MLP neurons of a small language model. Each row is named by its layer, matrix (up: input weights) and neuron, and shows model dimensions 0-127. Each number is 200 + 40 x the weight over its row's rms, rounded and kept within 0 to 999.
Before each neuron's rows, "fires on" lists the tokens most often at its 100 highest values on Wikipedia text that the model never trained on. A number after a token or word is its count.

fires on: "," 38, " well" 20, " number" 12, " than" 5, "op" 4, " ." 4
L11.up688,148,179,236,254,250,316,233,154,229,183,183,210,164,195,104,196,225,180,206,215,222,201,244,214,225,231,186,306,186,246,173,241,280,225,296,212,176,218,205,174,222,255,252,301,227,271,239,192,111,230,219,162,153,214,190,224,177,212,102,261,134,223,149,223,230,193,262,157,249,195,179,211,119,236,113,188,267,239,111,107,232,163,214,197,151,182,243,172,142,188,165,127,231,207,208,231,223,134,212,211,213,183,254,200,194,228,176,196,226,181,220,202,235,181,205,208,214,236,244,191,230,185,184,226,160,114,223,217

fires on: " and" 46, " |" 30, "-" 13
L15.up755,194,131,217,244,120,264,173,151,190,164,174,287,146,266,169,253,250,177,217,195,217,248,204,206,132,192,192,165,227,146,176,159,220,215,240,238,245,303,152,179,110,163,166,277,207,158,235,234,195,240,189,151,248,175,169,178,242,187,170,179,160,317,226,196,187,223,168,193,203,113,209,207,201,212,222,264,209,221,156,197,203,228,199,189,156,222,185,195,200,157,167,234,200,190,184,215,160,209,151,220,199,265,202,151,216,279,179,208,194,199,174,270,206,173,197,192,194,197,292,224,99,165,161,180,233,211,269,231

fires on: " to" 22, "." 17, " for" 13, " de" 5
L13.up25,179,122,175,214,183,207,260,226,161,124,152,215,179,240,187,200,162,152,203,155,247,195,236,166,192,279,234,40,223,178,205,213,286,228,227,128,236,259,233,242,168,213,150,208,239,166,218,245,240,150,210,180,240,102,267,158,236,212,222,168,215,243,215,162,220,251,165,204,164,212,207,173,205,232,225,167,186,155,188,239,158,170,225,223,197,259,196,143,265,251,173,165,212,182,158,207,216,194,216,196,249,200,271,125,168,233,213,168,243,172,199,175,214,298,195,195,228,231,269,181,256,143,164,128,171,200,211,226

fires on: " he" 18, " she" 12, " Nor" 11, " Mor" 9, " they" 4
L15.up126,231,186,201,228,174,246,260,206,184,282,178,227,165,242,188,243,198,180,201,232,202,200,144,185,193,141,125,163,129,193,189,131,203,164,162,193,202,288,156,192,220,226,129,248,236,174,167,175,193,147,169,170,213,125,160,235,242,209,244,211,143,153,208,220,226,246,249,204,151,201,208,146,194,251,293,206,248,207,165,171,268,158,232,175,235,195,164,207,158,153,225,219,166,271,203,202,172,204,227,216,179,207,177,194,188,238,218,207,200,276,199,195,222,229,265,171,212,127,175,129,206,210,207,145,235,273,204,255

fires on: " b" 27, " only" 19, " last" 10, " kill" 9, " Commander" 7, "az" 5
L5.up322,250,155,267,223,153,189,209,140,187,193,236,240,238,232,208,177,190,179,188,205,197,216,212,200,196,153,238,196,204,193,220,111,221,222,292,214,289,216,197,156,254,314,174,278,229,269,188,215,218,194,267,169,296,207,199,219,213,264,165,247,273,178,250,191,165,206,213,163,175,189,195,230,214,225,170,130,166,156,173,174,222,172,208,210,160,227,226,204,172,262,181,127,196,142,225,202,204,184,214,231,259,160,163,161,240,248,204,208,206,173,140,143,118,218,203,177,212,138,267,232,122,198,229,169,154,176,210,84

fires on: ".\n\n" 53, "\".\n\n" 14, ").\n\n" 13, ".\"" 8, ".\"\n\n" 7, "\"." 4
L6.up485,194,162,158,237,115,171,141,120,206,199,180,295,212,149,180,157,200,128,265,228,221,173,200,174,148,242,213,244,222,224,152,185,227,195,208,230,134,153,144,201,212,285,214,240,217,203,157,264,227,225,205,216,192,208,192,228,162,267,128,171,121,234,238,230,203,201,101,241,188,147,178,200,227,217,192,262,153,221,262,178,211,224,206,179,198,270,118,242,231,114,194,190,246,204,213,232,240,185,193,232,128,187,161,198,244,280,247,154,209,246,168,186,222,202,144,188,175,146,143,218,155,152,179,222,142,143,178,205

fires on: "al" 12, "el" 11, "ed" 11, "es" 7, " specific" 5, "mentary" 4
L6.up180,196,195,219,144,199,137,264,159,221,246,128,182,175,229,207,177,202,134,120,180,231,239,202,184,208,171,265,244,163,187,176,191,233,210,193,183,135,275,221,178,266,290,169,260,120,185,209,206,164,227,231,206,260,249,186,151,161,232,133,270,155,180,224,165,207,210,161,223,160,225,263,248,233,159,211,295,198,207,228,135,196,187,193,230,223,213,229,165,246,163,194,94,273,246,288,185,219,220,202,268,215,204,163,192,197,213,234,155,188,196,223,306,170,153,280,215,266,139,207,180,225,231,235,203,247,145,209,192

fires on: "el" 13, "es" 13, "is" 13, "ested" 7, "ish" 6
L5.up127,182,211,225,138,188,142,260,141,214,285,179,226,191,197,226,149,211,185,154,63,240,219,184,168,201,176,169,166,122,177,180,140,239,260,204,198,191,228,186,208,184,227,191,150,178,132,212,177,179,192,182,212,259,277,216,182,186,185,176,215,223,155,293,216,178,196,281,210,211,265,200,198,232,164,247,226,225,208,211,176,104,226,159,170,141,200,197,203,210,252,140,181,139,145,182,314,215,218,184,230,208,305,185,198,201,202,195,175,150,174,156,166,229,201,260,269,241,176,237,220,299,286,198,146,184,205,223,265

fires on: " inter" 13, "the" 12, "ur" 10, "ellow" 7, "eter" 6, " north" 5
L4.up310,167,178,153,195,213,175,192,139,151,212,217,244,169,241,235,211,197,240,193,256,184,231,205,167,190,159,199,234,244,218,201,161,192,126,165,202,287,179,192,203,217,207,166,261,160,207,187,178,284,199,247,251,198,171,210,133,272,233,238,222,224,194,284,245,189,258,162,170,155,252,214,178,182,224,201,195,159,217,204,219,131,222,184,177,203,197,218,175,250,72,195,118,285,166,181,181,243,257,126,223,191,264,241,231,277,193,218,166,149,258,235,293,275,184,114,210,165,152,216,226,164,181,224,254,192,228,176,218

fires on: "==\n" 26, "===\n" 20, " ===\n" 15, "[" 9, " (" 9, " ==\n" 7
L6.up656,221,282,181,226,141,171,206,104,204,240,161,184,193,223,162,211,181,119,214,218,176,137,118,193,184,223,203,205,211,166,176,120,184,145,165,193,171,265,220,162,218,193,228,251,209,214,217,279,186,118,170,224,262,160,222,258,170,261,188,208,232,233,174,142,186,107,176,255,160,142,226,243,176,150,254,150,208,217,155,168,206,245,200,229,199,254,201,269,240,137,181,88,218,150,196,218,242,197,188,213,176,184,221,247,194,245,214,211,133,224,242,178,236,216,196,106,232,224,158,230,164,215,198,202,169,211,243,198

fires on: " of" 30, "8" 14, "av" 10, "9" 9, "7" 5, "ul" 4
L17.up669,222,195,131,188,183,244,201,249,161,172,235,153,176,200,204,171,273,214,219,194,173,245,240,187,180,149,232,170,220,219,213,134,207,261,207,234,218,208,245,193,188,284,230,185,198,164,233,213,180,271,135,199,282,189,157,137,245,262,197,194,242,211,211,194,153,195,190,274,183,251,182,238,233,244,127,217,269,145,168,228,209,221,205,165,266,191,217,193,189,245,172,208,245,233,85,160,208,250,164,139,123,172,232,197,176,202,193,123,165,206,181,212,232,228,239,181,214,150,231,107,124,180,164,214,174,231,247,148

fires on: " of" 33, "w" 9, "ew" 7, "aged" 4, "r" 4
L11.up461,238,189,152,165,216,208,196,159,176,167,165,158,173,190,164,233,201,246,209,188,223,165,200,271,260,199,172,201,182,225,130,207,139,140,155,241,202,165,147,94,258,229,205,223,171,183,220,174,189,181,167,137,123,224,179,222,268,168,192,168,207,324,138,195,196,289,165,238,191,106,216,145,138,214,231,172,222,228,209,208,202,174,184,188,214,201,176,238,254,192,232,166,231,186,182,171,214,209,168,195,114,200,197,170,240,175,221,223,179,168,184,280,200,271,146,221,176,180,214,241,158,202,227,186,168,207,223,180

fires on: " under" 41, " during" 33, " During" 8, " upper" 5
L3.up747,186,191,86,202,229,187,242,247,206,137,179,219,159,207,172,195,220,240,158,193,137,207,162,208,218,195,96,193,205,232,257,149,212,198,238,247,140,181,151,247,270,169,192,291,160,148,171,181,169,177,182,188,204,191,229,206,232,175,234,163,194,200,227,181,233,304,221,249,190,199,236,194,199,204,248,178,221,311,210,176,269,172,174,189,222,234,117,228,160,149,186,235,217,133,264,195,213,243,202,224,173,166,106,177,178,236,212,241,200,254,184,233,150,171,191,225,190,269,234,231,265,238,198,171,166,224,174,248

fires on: " w" 77, " int" 7, " hard" 4
L6.up196,257,215,256,238,157,193,126,274,233,254,197,186,210,218,265,134,183,271,254,241,223,177,213,251,234,178,196,78,189,158,209,207,207,133,178,159,214,180,212,215,189,190,214,176,262,162,190,240,146,143,233,206,136,160,272,142,252,292,152,163,211,244,167,190,243,138,206,189,235,234,183,194,178,244,202,192,198,258,194,174,164,128,132,215,220,233,228,186,101,219,187,210,210,199,210,223,190,114,169,204,181,197,205,184,222,254,197,168,266,206,222,201,204,213,254,201,96,211,219,221,155,218,218,282,256,192,231,175

fires on: " to" 67, " and" 17
L20.up62,217,276,202,234,162,146,160,150,163,186,221,307,201,256,177,221,251,202,268,244,129,162,240,195,184,97,140,165,194,197,178,138,215,227,220,164,186,193,104,245,222,209,115,256,181,106,181,217,171,233,189,240,250,175,150,198,273,193,185,238,233,238,242,207,123,202,212,238,203,229,118,165,224,163,214,154,224,212,263,180,259,167,152,184,203,184,197,123,241,279,194,255,214,144,184,169,191,212,191,200,206,221,237,236,222,214,211,214,134,216,190,261,174,153,160,164,179,138,249,210,189,243,110,226,233,271,193,211

fires on: " (" 53, " by" 19, " album" 5, "ist" 5
L15.up495,210,262,140,224,237,170,225,221,197,154,157,240,217,221,190,139,131,126,194,240,191,163,164,187,197,215,134,170,183,266,222,227,180,236,194,130,260,217,323,237,276,186,221,198,231,171,164,271,250,260,193,149,204,215,136,223,219,282,156,226,219,230,138,151,187,213,182,261,162,128,140,206,236,160,239,243,248,202,195,256,184,150,195,207,177,222,214,184,242,186,203,241,210,217,179,144,225,135,175,187,219,205,178,199,129,243,154,217,163,232,143,190,158,155,221,112,238,179,187,213,214,151,200,233,153,187,241,198

fires on: " of" 20, " in" 18, " to" 17, "," 8
L16.up368,126,156,214,238,193,173,225,140,207,110,139,179,166,217,208,135,223,193,183,261,164,253,277,201,230,122,180,153,235,220,241,136,122,240,270,258,206,203,211,170,245,195,99,195,197,174,193,159,242,205,164,148,225,194,210,157,196,245,145,251,175,203,176,194,188,156,204,173,230,216,131,180,219,212,186,109,190,235,198,183,240,204,184,175,197,203,229,240,221,224,153,301,257,169,200,221,223,219,226,266,197,223,205,292,145,218,212,242,232,218,166,284,156,210,193,240,241,230,231,234,189,274,149,211,168,223,226,199

fires on: " and" 28, "," 11, " that" 10, " only" 7, " which" 7, " –" 6
L16.up109,172,210,227,194,190,204,189,136,202,179,209,239,138,271,150,180,170,226,230,186,156,218,164,202,159,143,191,286,234,192,116,262,181,203,250,227,184,181,189,180,194,194,222,209,210,176,182,236,189,143,237,269,197,153,156,220,195,102,217,195,180,230,209,127,154,180,192,212,160,56,200,267,182,257,218,248,245,211,181,132,201,172,266,128,154,157,220,192,152,206,186,182,226,236,215,231,193,200,242,183,239,196,243,168,212,281,248,218,183,230,225,166,165,202,170,220,143,137,240,222,147,187,134,187,184,196,278,233

fires on: " and" 30, " (" 26, "/" 4
L17.up701,234,188,207,150,206,147,168,122,222,167,112,199,224,245,286,333,236,182,148,230,172,243,252,196,153,199,214,260,160,176,234,245,172,222,183,200,201,197,209,215,283,206,171,229,154,194,235,216,155,158,154,204,234,262,155,238,168,211,196,152,194,195,145,141,188,215,258,157,237,239,154,207,251,218,217,172,226,146,274,242,224,208,141,128,203,217,171,208,176,276,221,210,217,203,173,239,262,174,169,236,215,183,224,278,184,215,239,219,146,188,237,185,182,149,144,211,241,177,247,208,234,260,143,207,211,222,242,196

fires on: "," 40, " |" 38, ";" 8, " |\n" 5
L15.up754,209,263,215,242,240,220,230,201,89,188,241,211,191,237,97,181,159,186,248,194,163,266,227,177,178,176,146,139,213,173,188,240,205,290,255,115,132,197,128,215,113,173,191,216,213,200,149,138,191,160,208,177,214,200,237,204,181,172,211,209,206,279,259,214,199,140,193,212,152,172,283,139,192,234,103,204,198,165,240,308,189,200,185,162,236,229,191,241,239,195,193,224,207,200,174,219,207,209,114,205,236,249,204,153,117,214,210,216,179,168,230,213,215,197,138,230,142,222,210,185,216,214,226,93,193,213,234,232

fires on: " and" 18, " but" 15, " more" 8, " that" 6, " Bl" 5
L21.up279,241,173,184,243,245,222,195,195,234,176,208,192,240,211,159,214,216,208,159,179,186,258,166,190,165,165,239,185,213,165,136,210,175,223,247,288,209,171,235,142,181,263,245,177,190,148,238,227,174,214,246,227,280,144,139,141,223,224,166,253,213,119,268,176,188,189,252,130,256,152,174,196,208,212,158,164,170,123,222,251,174,138,162,215,219,229,189,192,167,204,185,271,260,139,168,159,220,228,213,228,181,207,240,113,204,188,200,221,220,223,200,187,275,178,180,256,212,217,167,240,136,263,184,209,262,254,207,192

fires on: " /" 24, " the" 12, " of" 10, " |" 9, " for" 8, "'s" 8
L16.up107,181,55,180,225,185,190,236,226,167,186,219,289,177,231,85,199,199,225,205,184,189,178,175,153,203,186,123,183,212,187,163,194,215,207,207,186,201,281,223,171,210,235,163,278,191,161,160,264,174,224,152,200,239,210,157,178,163,224,194,175,189,240,172,200,268,177,215,256,207,226,237,234,174,138,227,268,241,198,220,126,200,169,205,224,167,187,228,251,275,216,205,191,133,162,231,188,228,207,190,193,192,246,172,179,190,214,265,206,217,184,178,228,178,178,238,143,215,204,260,257,197,161,245,196,237,179,247,184

fires on: " a" 47, "ult" 4
L15.up36,214,183,224,280,240,247,218,216,172,253,220,270,146,300,201,210,220,234,233,165,203,220,90,175,146,162,163,161,185,174,102,112,198,230,155,162,221,199,155,168,180,191,164,161,209,206,223,136,170,217,232,164,240,198,196,203,256,232,180,163,209,243,210,188,181,178,169,204,168,132,178,182,168,165,244,162,223,221,178,167,153,299,206,198,212,256,160,187,181,235,184,147,198,184,196,235,212,208,260,203,257,170,88,197,213,150,237,222,154,241,201,232,176,266,178,208,196,222,153,187,246,204,206,171,137,295,241,147

fires on: "," 13, " She" 11, " he" 11, " she" 8, " He" 7, " who" 5
L20.up88,164,235,182,267,207,192,165,103,217,201,151,252,196,200,236,209,204,204,242,224,192,204,222,182,193,213,204,140,254,229,189,193,138,245,198,216,216,279,230,249,213,160,173,180,287,159,203,192,192,172,157,184,231,179,161,261,188,249,215,218,181,287,217,159,179,221,218,233,219,112,137,196,241,260,316,209,206,236,167,248,236,199,164,275,232,124,209,233,127,138,189,241,144,234,194,266,231,239,257,206,228,160,237,206,202,187,169,243,243,268,175,186,201,205,270,221,100,163,261,198,145,233,203,157,217,251,245,160

fires on: " " 50, ".\"\n\n" 12, "\".\n\n" 9, ".\n\n" 8, ".\n" 7, "\"." 6
L8.up414,211,206,218,250,213,138,226,164,196,161,291,249,193,226,215,221,193,135,194,219,171,156,217,127,174,239,235,233,167,142,216,206,155,133,191,210,219,98,245,121,275,137,252,236,212,256,128,215,189,226,211,182,154,189,177,232,161,301,109,207,118,240,210,247,183,188,172,214,110,116,118,293,215,246,243,239,194,204,203,278,228,250,237,201,245,234,148,265,222,144,168,229,245,224,189,256,274,164,142,232,150,236,180,209,167,197,201,207,191,191,247,199,148,190,255,180,119,180,172,146,172,228,192,185,145,164,198,196

fires on: "," 24, "\n" 17, " |" 15, " and" 11, ";" 7, ".\n" 6
L17.up548,194,157,211,217,220,236,194,209,178,197,196,166,223,202,168,236,254,170,204,192,227,304,217,114,187,244,207,204,162,208,178,157,126,250,185,201,208,189,162,157,122,246,220,200,177,199,186,182,172,214,202,246,187,220,155,216,223,180,197,155,113,219,138,168,279,157,237,199,230,205,186,122,170,168,127,289,227,218,207,172,223,243,226,212,203,237,250,129,252,179,266,206,219,159,188,177,274,226,270,188,185,214,144,180,143,213,94,260,198,198,231,209,141,243,154,139,160,187,208,168,159,172,222,176,220,189,221,269

fires on: "," 38, " a" 17, " " 7
L17.up249,188,143,266,261,228,171,246,186,188,203,258,184,187,267,131,198,278,245,191,208,233,270,233,236,161,211,120,127,125,174,210,176,142,253,221,204,210,237,204,187,220,238,183,245,194,174,228,94,240,201,169,172,277,259,189,227,246,249,167,102,86,206,209,210,235,186,106,140,196,216,207,155,155,208,163,211,162,211,142,207,242,221,165,248,223,243,168,137,216,157,222,227,242,229,163,214,121,238,247,221,224,203,219,213,228,182,198,238,177,264,150,212,90,181,135,199,193,166,167,260,225,249,222,238,204,184,210,212

fires on: " v" 21, " de" 18, "0" 8, " p" 6, " album" 6, " s" 6
L21.up700,185,181,237,193,189,227,194,171,243,154,135,205,159,167,178,278,220,126,177,249,238,295,214,207,180,166,234,132,168,202,193,187,200,219,197,199,249,166,158,176,223,250,162,293,208,187,172,198,221,248,200,270,164,162,217,315,184,248,257,161,218,243,188,199,230,161,149,237,206,244,101,253,238,197,221,228,201,204,217,197,199,200,152,165,292,158,238,212,215,189,149,233,218,203,151,192,181,222,251,158,194,151,227,208,175,236,211,154,151,239,235,204,169,233,205,208,172,155,214,145,194,187,187,137,253,220,217,125

fires on: "S" 23, "'t" 11, "ists" 10, "wide" 4, "ights" 4
L3.up459,231,123,126,147,225,223,192,258,191,214,182,166,216,221,175,217,163,141,231,226,171,243,195,223,171,149,189,202,144,140,230,219,240,161,293,142,201,146,257,219,187,206,183,241,173,212,204,182,182,123,230,121,202,203,176,221,189,178,174,281,230,243,255,193,185,166,204,177,163,187,189,159,154,245,252,184,204,194,72,220,220,156,195,149,227,170,259,187,206,189,171,170,214,100,219,295,252,250,143,242,244,160,245,264,195,239,225,255,179,110,230,228,194,179,199,214,203,282,241,208,232,217,197,212,191,202,235,210

fires on: "ler" 19, "F" 16, "ure" 13, "l" 11, "ag" 7, "els" 6
L4.up20,209,206,148,210,201,233,208,214,226,254,173,207,198,270,209,161,286,210,190,171,236,135,203,166,252,167,201,156,236,243,151,151,245,168,152,211,168,213,186,160,158,161,163,236,194,201,227,188,152,253,232,272,192,255,223,177,183,159,165,205,181,155,159,206,141,244,148,253,188,162,217,189,230,178,212,246,263,214,186,136,209,224,180,103,73,173,149,259,206,222,185,216,176,179,235,121,148,287,165,217,128,258,151,214,133,241,168,200,208,201,237,217,219,211,300,263,263,229,166,216,237,279,218,164,162,228,230,199

fires on: "===" 28, " (" 17, " under" 6, " non" 5
L17.up7,190,246,216,183,232,176,155,157,123,176,119,195,178,219,200,169,226,131,187,121,206,157,166,307,224,134,235,194,138,235,231,134,249,166,181,199,174,209,208,166,203,179,201,230,219,174,193,202,185,179,125,239,212,163,220,179,216,204,163,187,192,168,170,208,223,225,151,214,194,213,154,130,199,237,232,130,185,196,115,240,194,211,196,233,141,240,188,188,249,230,157,217,215,158,227,269,207,164,189,264,211,201,168,194,211,236,223,217,180,265,197,88,227,203,144,233,243,181,190,157,129,224,168,165,165,210,161,226

fires on: " and" 49, "ents" 4, "iv" 4, "bert" 4
L6.up422,216,195,167,273,152,174,233,203,240,188,181,207,144,245,184,251,148,163,202,229,175,159,227,266,209,183,254,204,115,100,103,188,198,193,155,228,231,213,200,227,115,237,227,205,221,131,236,206,208,150,250,225,199,245,211,134,223,141,207,178,254,224,224,184,211,259,172,155,130,142,227,213,193,177,258,277,236,126,217,219,247,227,197,152,230,201,274,240,210,171,258,254,156,196,184,181,185,237,111,218,200,175,131,160,188,242,217,158,236,143,210,231,228,226,180,183,225,273,223,248,123,224,183,167,208,160,218,190

fires on: "-" 17, ":" 15, " |" 15, "|" 15, " a" 10, "standing" 8
L21.up674,149,144,154,246,151,276,191,193,274,167,117,195,166,168,196,207,240,192,220,199,188,198,270,114,138,209,229,177,168,202,169,149,263,204,265,151,209,223,241,197,188,200,235,278,255,166,182,223,209,208,210,177,248,268,205,299,246,299,214,158,163,214,244,228,239,193,195,228,224,264,187,217,202,210,241,227,204,232,165,180,225,240,145,143,188,212,243,47,117,159,234,225,213,168,174,214,179,217,199,174,201,219,135,185,204,276,224,234,218,219,221,208,200,151,151,182,205,183,322,190,240,178,171,203,219,201,200,153

fires on: " gen" 16, " tem" 16, "ord" 11, "e" 8, "hel" 7, "one" 6
L3.up400,255,215,158,194,183,248,149,223,170,223,189,240,180,188,194,261,232,254,173,243,138,114,240,209,220,176,174,179,185,270,203,203,144,124,189,231,157,274,173,198,94,211,161,289,193,208,231,224,175,265,210,149,178,183,175,181,243,232,181,174,197,174,122,229,206,252,291,210,271,146,238,233,227,188,231,192,202,224,207,204,180,205,219,281,237,238,185,217,162,196,244,240,197,216,189,217,185,193,210,176,167,49,228,198,142,207,217,162,236,213,198,173,138,223,169,214,226,205,272,171,283,228,183,226,133,194,235,227

fires on: " and" 27, " The" 6, "-" 5, " but" 5, "n" 4, " wrote" 4
L15.up375,199,136,289,283,119,214,153,233,222,299,213,256,224,179,170,83,253,219,137,178,196,247,219,151,158,201,219,248,224,193,231,266,168,181,143,263,230,186,191,172,234,146,117,122,166,206,212,169,178,183,184,207,217,148,138,214,244,182,164,192,155,185,289,172,207,227,234,169,201,193,202,168,205,260,216,245,203,187,283,185,241,166,189,183,221,192,201,156,191,243,201,265,237,194,196,227,224,257,213,221,201,271,177,161,185,190,231,225,227,213,198,161,163,139,192,262,181,209,210,227,242,254,196,198,238,242,190,132

fires on: " J" 57, " (" 20, " Cl" 5
L5.up290,265,243,125,168,133,222,120,149,283,183,178,177,305,150,219,226,185,210,255,172,238,243,277,203,213,185,175,168,199,217,170,186,200,193,184,132,183,184,189,133,178,208,217,274,196,226,203,191,172,200,352,197,226,204,267,171,207,148,213,152,263,242,173,223,213,250,280,158,145,158,190,179,206,293,230,248,234,254,188,161,136,155,202,216,220,242,248,206,163,188,182,137,208,187,208,196,231,214,178,210,205,165,165,150,214,193,237,206,303,275,187,192,219,231,213,196,159,240,212,192,214,169,156,145,203,202,193,165

fires on: " all" 17, "==" 16, " All" 13, "All" 6, "S" 5, "0" 5
L20.up244,195,217,198,172,217,268,240,144,264,169,260,168,143,233,203,212,172,252,219,226,193,228,202,193,194,133,153,214,174,214,144,203,194,94,208,174,184,154,236,227,196,179,277,174,140,247,246,234,178,156,206,233,214,216,242,199,166,204,188,192,151,239,194,230,227,155,208,188,254,168,215,219,215,199,219,228,177,270,200,207,212,220,200,183,172,249,202,184,187,123,142,147,167,226,222,207,174,258,228,171,224,182,206,219,208,167,240,179,153,196,207,93,186,147,158,249,163,203,187,122,177,190,261,171,255,342,119,210

fires on: " and" 44, " -" 19, " |" 18, "," 5, " as" 4
L13.up561,231,167,222,208,154,221,215,178,171,228,234,233,231,267,215,201,149,168,221,224,143,212,197,210,245,209,192,189,234,204,178,269,183,245,242,171,208,150,123,154,185,243,257,184,239,93,219,146,184,155,184,214,270,206,210,205,213,185,167,271,267,222,193,191,190,181,275,166,163,133,236,101,156,241,236,208,216,199,221,199,191,198,205,241,181,225,237,222,289,204,248,207,198,188,201,217,248,241,148,268,226,187,143,177,191,274,241,229,137,191,163,252,206,180,149,188,226,229,280,210,135,195,183,169,175,183,333,244

fires on: " (" 62, "(" 12, "+" 9, "[" 5, " There" 4
L11.up340,189,193,162,170,198,243,166,207,136,182,212,191,245,124,170,187,187,222,194,227,177,187,209,202,110,171,217,240,172,158,136,179,258,120,196,261,157,179,115,142,242,206,190,220,233,239,189,225,229,151,284,221,219,193,190,221,233,265,163,179,127,236,154,194,192,158,244,288,111,144,177,202,209,210,189,160,249,191,193,237,274,206,169,232,174,205,229,208,140,180,203,110,175,115,278,157,211,212,195,169,283,171,196,214,253,304,249,279,140,259,237,177,195,224,228,185,148,142,198,220,206,197,152,171,200,172,229,211

fires on: " g" 15, " c" 11, "or" 7, "b" 7, " Gl" 6, " gl" 4
L16.up537,204,177,246,254,218,200,200,167,212,201,226,210,177,219,138,209,204,164,172,225,202,225,155,208,229,150,219,203,182,179,185,181,204,245,311,236,290,197,212,255,175,202,228,234,243,165,214,154,180,149,115,174,227,231,181,193,224,200,207,270,184,166,226,210,247,195,149,226,263,218,212,181,206,200,172,209,163,228,125,150,236,185,241,147,310,208,222,134,203,157,255,119,241,236,244,209,176,211,207,181,225,120,179,183,208,260,274,233,141,174,186,179,227,120,207,122,174,193,288,208,188,169,260,205,215,238,191,227

fires on: " of" 32, " to" 9, " about" 8, "After" 6, " After" 5, " into" 4
L16.up214,169,176,221,246,200,196,175,148,175,205,153,274,200,230,180,219,173,190,162,263,130,221,229,210,190,205,133,195,224,199,205,192,220,187,167,143,202,219,194,171,267,198,215,238,171,169,231,231,249,204,162,225,215,160,240,177,260,211,175,270,248,200,280,172,162,237,179,272,181,201,270,210,160,229,141,128,224,154,216,182,200,230,202,176,228,216,230,168,212,139,207,212,164,199,240,218,241,231,101,125,148,210,175,263,179,134,144,240,169,159,251,190,225,213,169,225,209,233,247,218,264,190,202,181,201,313,251,210

fires on: " All" 32, " when" 12, " because" 10, " if" 7, "oot" 4, "ast" 4
L6.up240,226,197,216,283,193,228,158,141,256,230,166,181,187,180,196,186,185,193,196,254,200,224,265,190,199,174,178,253,169,221,150,181,204,146,252,188,235,204,124,193,246,182,156,184,192,217,250,128,175,226,176,156,235,166,239,191,215,244,107,186,146,152,284,231,214,235,230,206,157,202,203,177,234,247,168,198,149,220,170,238,169,260,161,206,216,302,164,181,191,205,153,161,167,297,211,194,198,198,271,240,162,257,166,223,281,244,200,191,174,173,167,216,196,228,157,150,221,144,149,147,238,193,241,173,208,170,224,179

fires on: " of" 25, " to" 19, " UTC" 6, ":" 4
L17.up341,201,162,251,253,218,275,166,147,202,133,216,216,271,266,259,190,192,232,182,140,138,269,233,190,202,188,187,139,250,169,209,219,229,132,154,215,201,216,167,231,178,236,204,268,187,193,167,222,222,161,175,247,202,170,203,195,265,212,159,204,202,197,223,154,191,250,189,212,153,251,173,288,210,188,235,218,204,221,158,226,162,109,172,240,183,189,256,215,227,145,253,222,216,157,164,250,209,225,106,96,116,165,219,264,182,190,147,210,191,203,213,173,159,157,206,189,201,186,247,157,251,195,249,167,186,204,131,217

fires on: " of" 24, "6" 10, "8" 9, " Pl" 8, "7" 8
L16.up665,238,176,160,215,184,156,189,183,227,185,182,168,189,255,181,141,169,216,95,263,133,227,223,155,168,187,258,227,217,280,196,162,204,204,209,227,197,160,234,182,157,198,176,196,244,201,193,249,201,246,147,178,184,125,257,191,252,231,200,185,232,161,207,149,280,201,226,219,164,133,153,254,293,193,206,198,301,171,220,239,157,261,205,149,209,249,226,218,140,122,215,265,227,158,155,217,194,197,160,175,168,202,159,304,188,111,159,161,235,237,202,224,226,230,225,170,202,141,201,228,173,131,207,126,188,190,256,191

fires on: " w" 34, " at" 12, " W" 11, "-" 9, " un" 8, " po" 7
L13.up475,177,185,271,122,192,246,193,243,202,192,167,267,193,229,224,231,219,199,107,242,243,169,199,239,253,222,184,110,200,189,228,171,223,177,118,236,186,109,215,134,193,204,206,258,233,194,177,130,133,186,164,214,168,198,264,192,246,239,273,204,195,159,108,207,253,235,278,191,239,256,124,186,203,224,232,234,224,161,239,181,146,219,113,177,216,222,162,226,133,174,221,205,200,148,221,230,218,176,165,225,185,198,201,184,162,266,164,260,230,240,174,179,221,215,168,203,168,167,199,169,272,295,231,230,185,194,246,136

fires on: "ing" 36, "ure" 21, "ton" 12, "ee" 7, "ink" 5
L3.up25,202,271,182,275,256,154,184,236,264,182,230,226,166,199,201,150,201,177,212,162,217,138,119,168,248,214,168,182,184,189,178,193,120,102,235,206,168,119,198,209,182,147,229,241,250,207,210,200,210,215,238,263,143,242,223,210,174,203,217,241,149,99,162,218,153,172,235,203,187,208,179,235,179,176,167,195,194,220,158,184,134,204,228,239,168,210,231,204,269,168,149,195,189,235,137,197,185,162,175,173,153,207,234,204,188,201,172,175,213,208,205,300,139,242,240,236,192,191,276,269,194,240,229,130,225,155,177,145

fires on: ".\n\n" 48, "." 26, ").\n\n" 11, ")." 8
L15.up384,177,188,254,266,258,182,172,159,121,144,183,224,246,206,210,142,210,206,234,220,299,215,196,141,130,224,149,178,163,277,171,176,153,158,233,168,165,170,197,245,167,264,198,232,236,210,175,201,191,203,235,170,227,205,294,203,250,224,180,240,110,234,213,220,223,192,230,153,188,172,145,235,247,225,210,223,157,269,160,283,171,184,171,204,159,251,219,198,185,145,289,223,211,240,149,181,204,181,228,213,145,127,121,222,168,205,209,188,206,198,170,159,171,148,167,182,160,184,219,190,225,124,183,201,164,181,132,129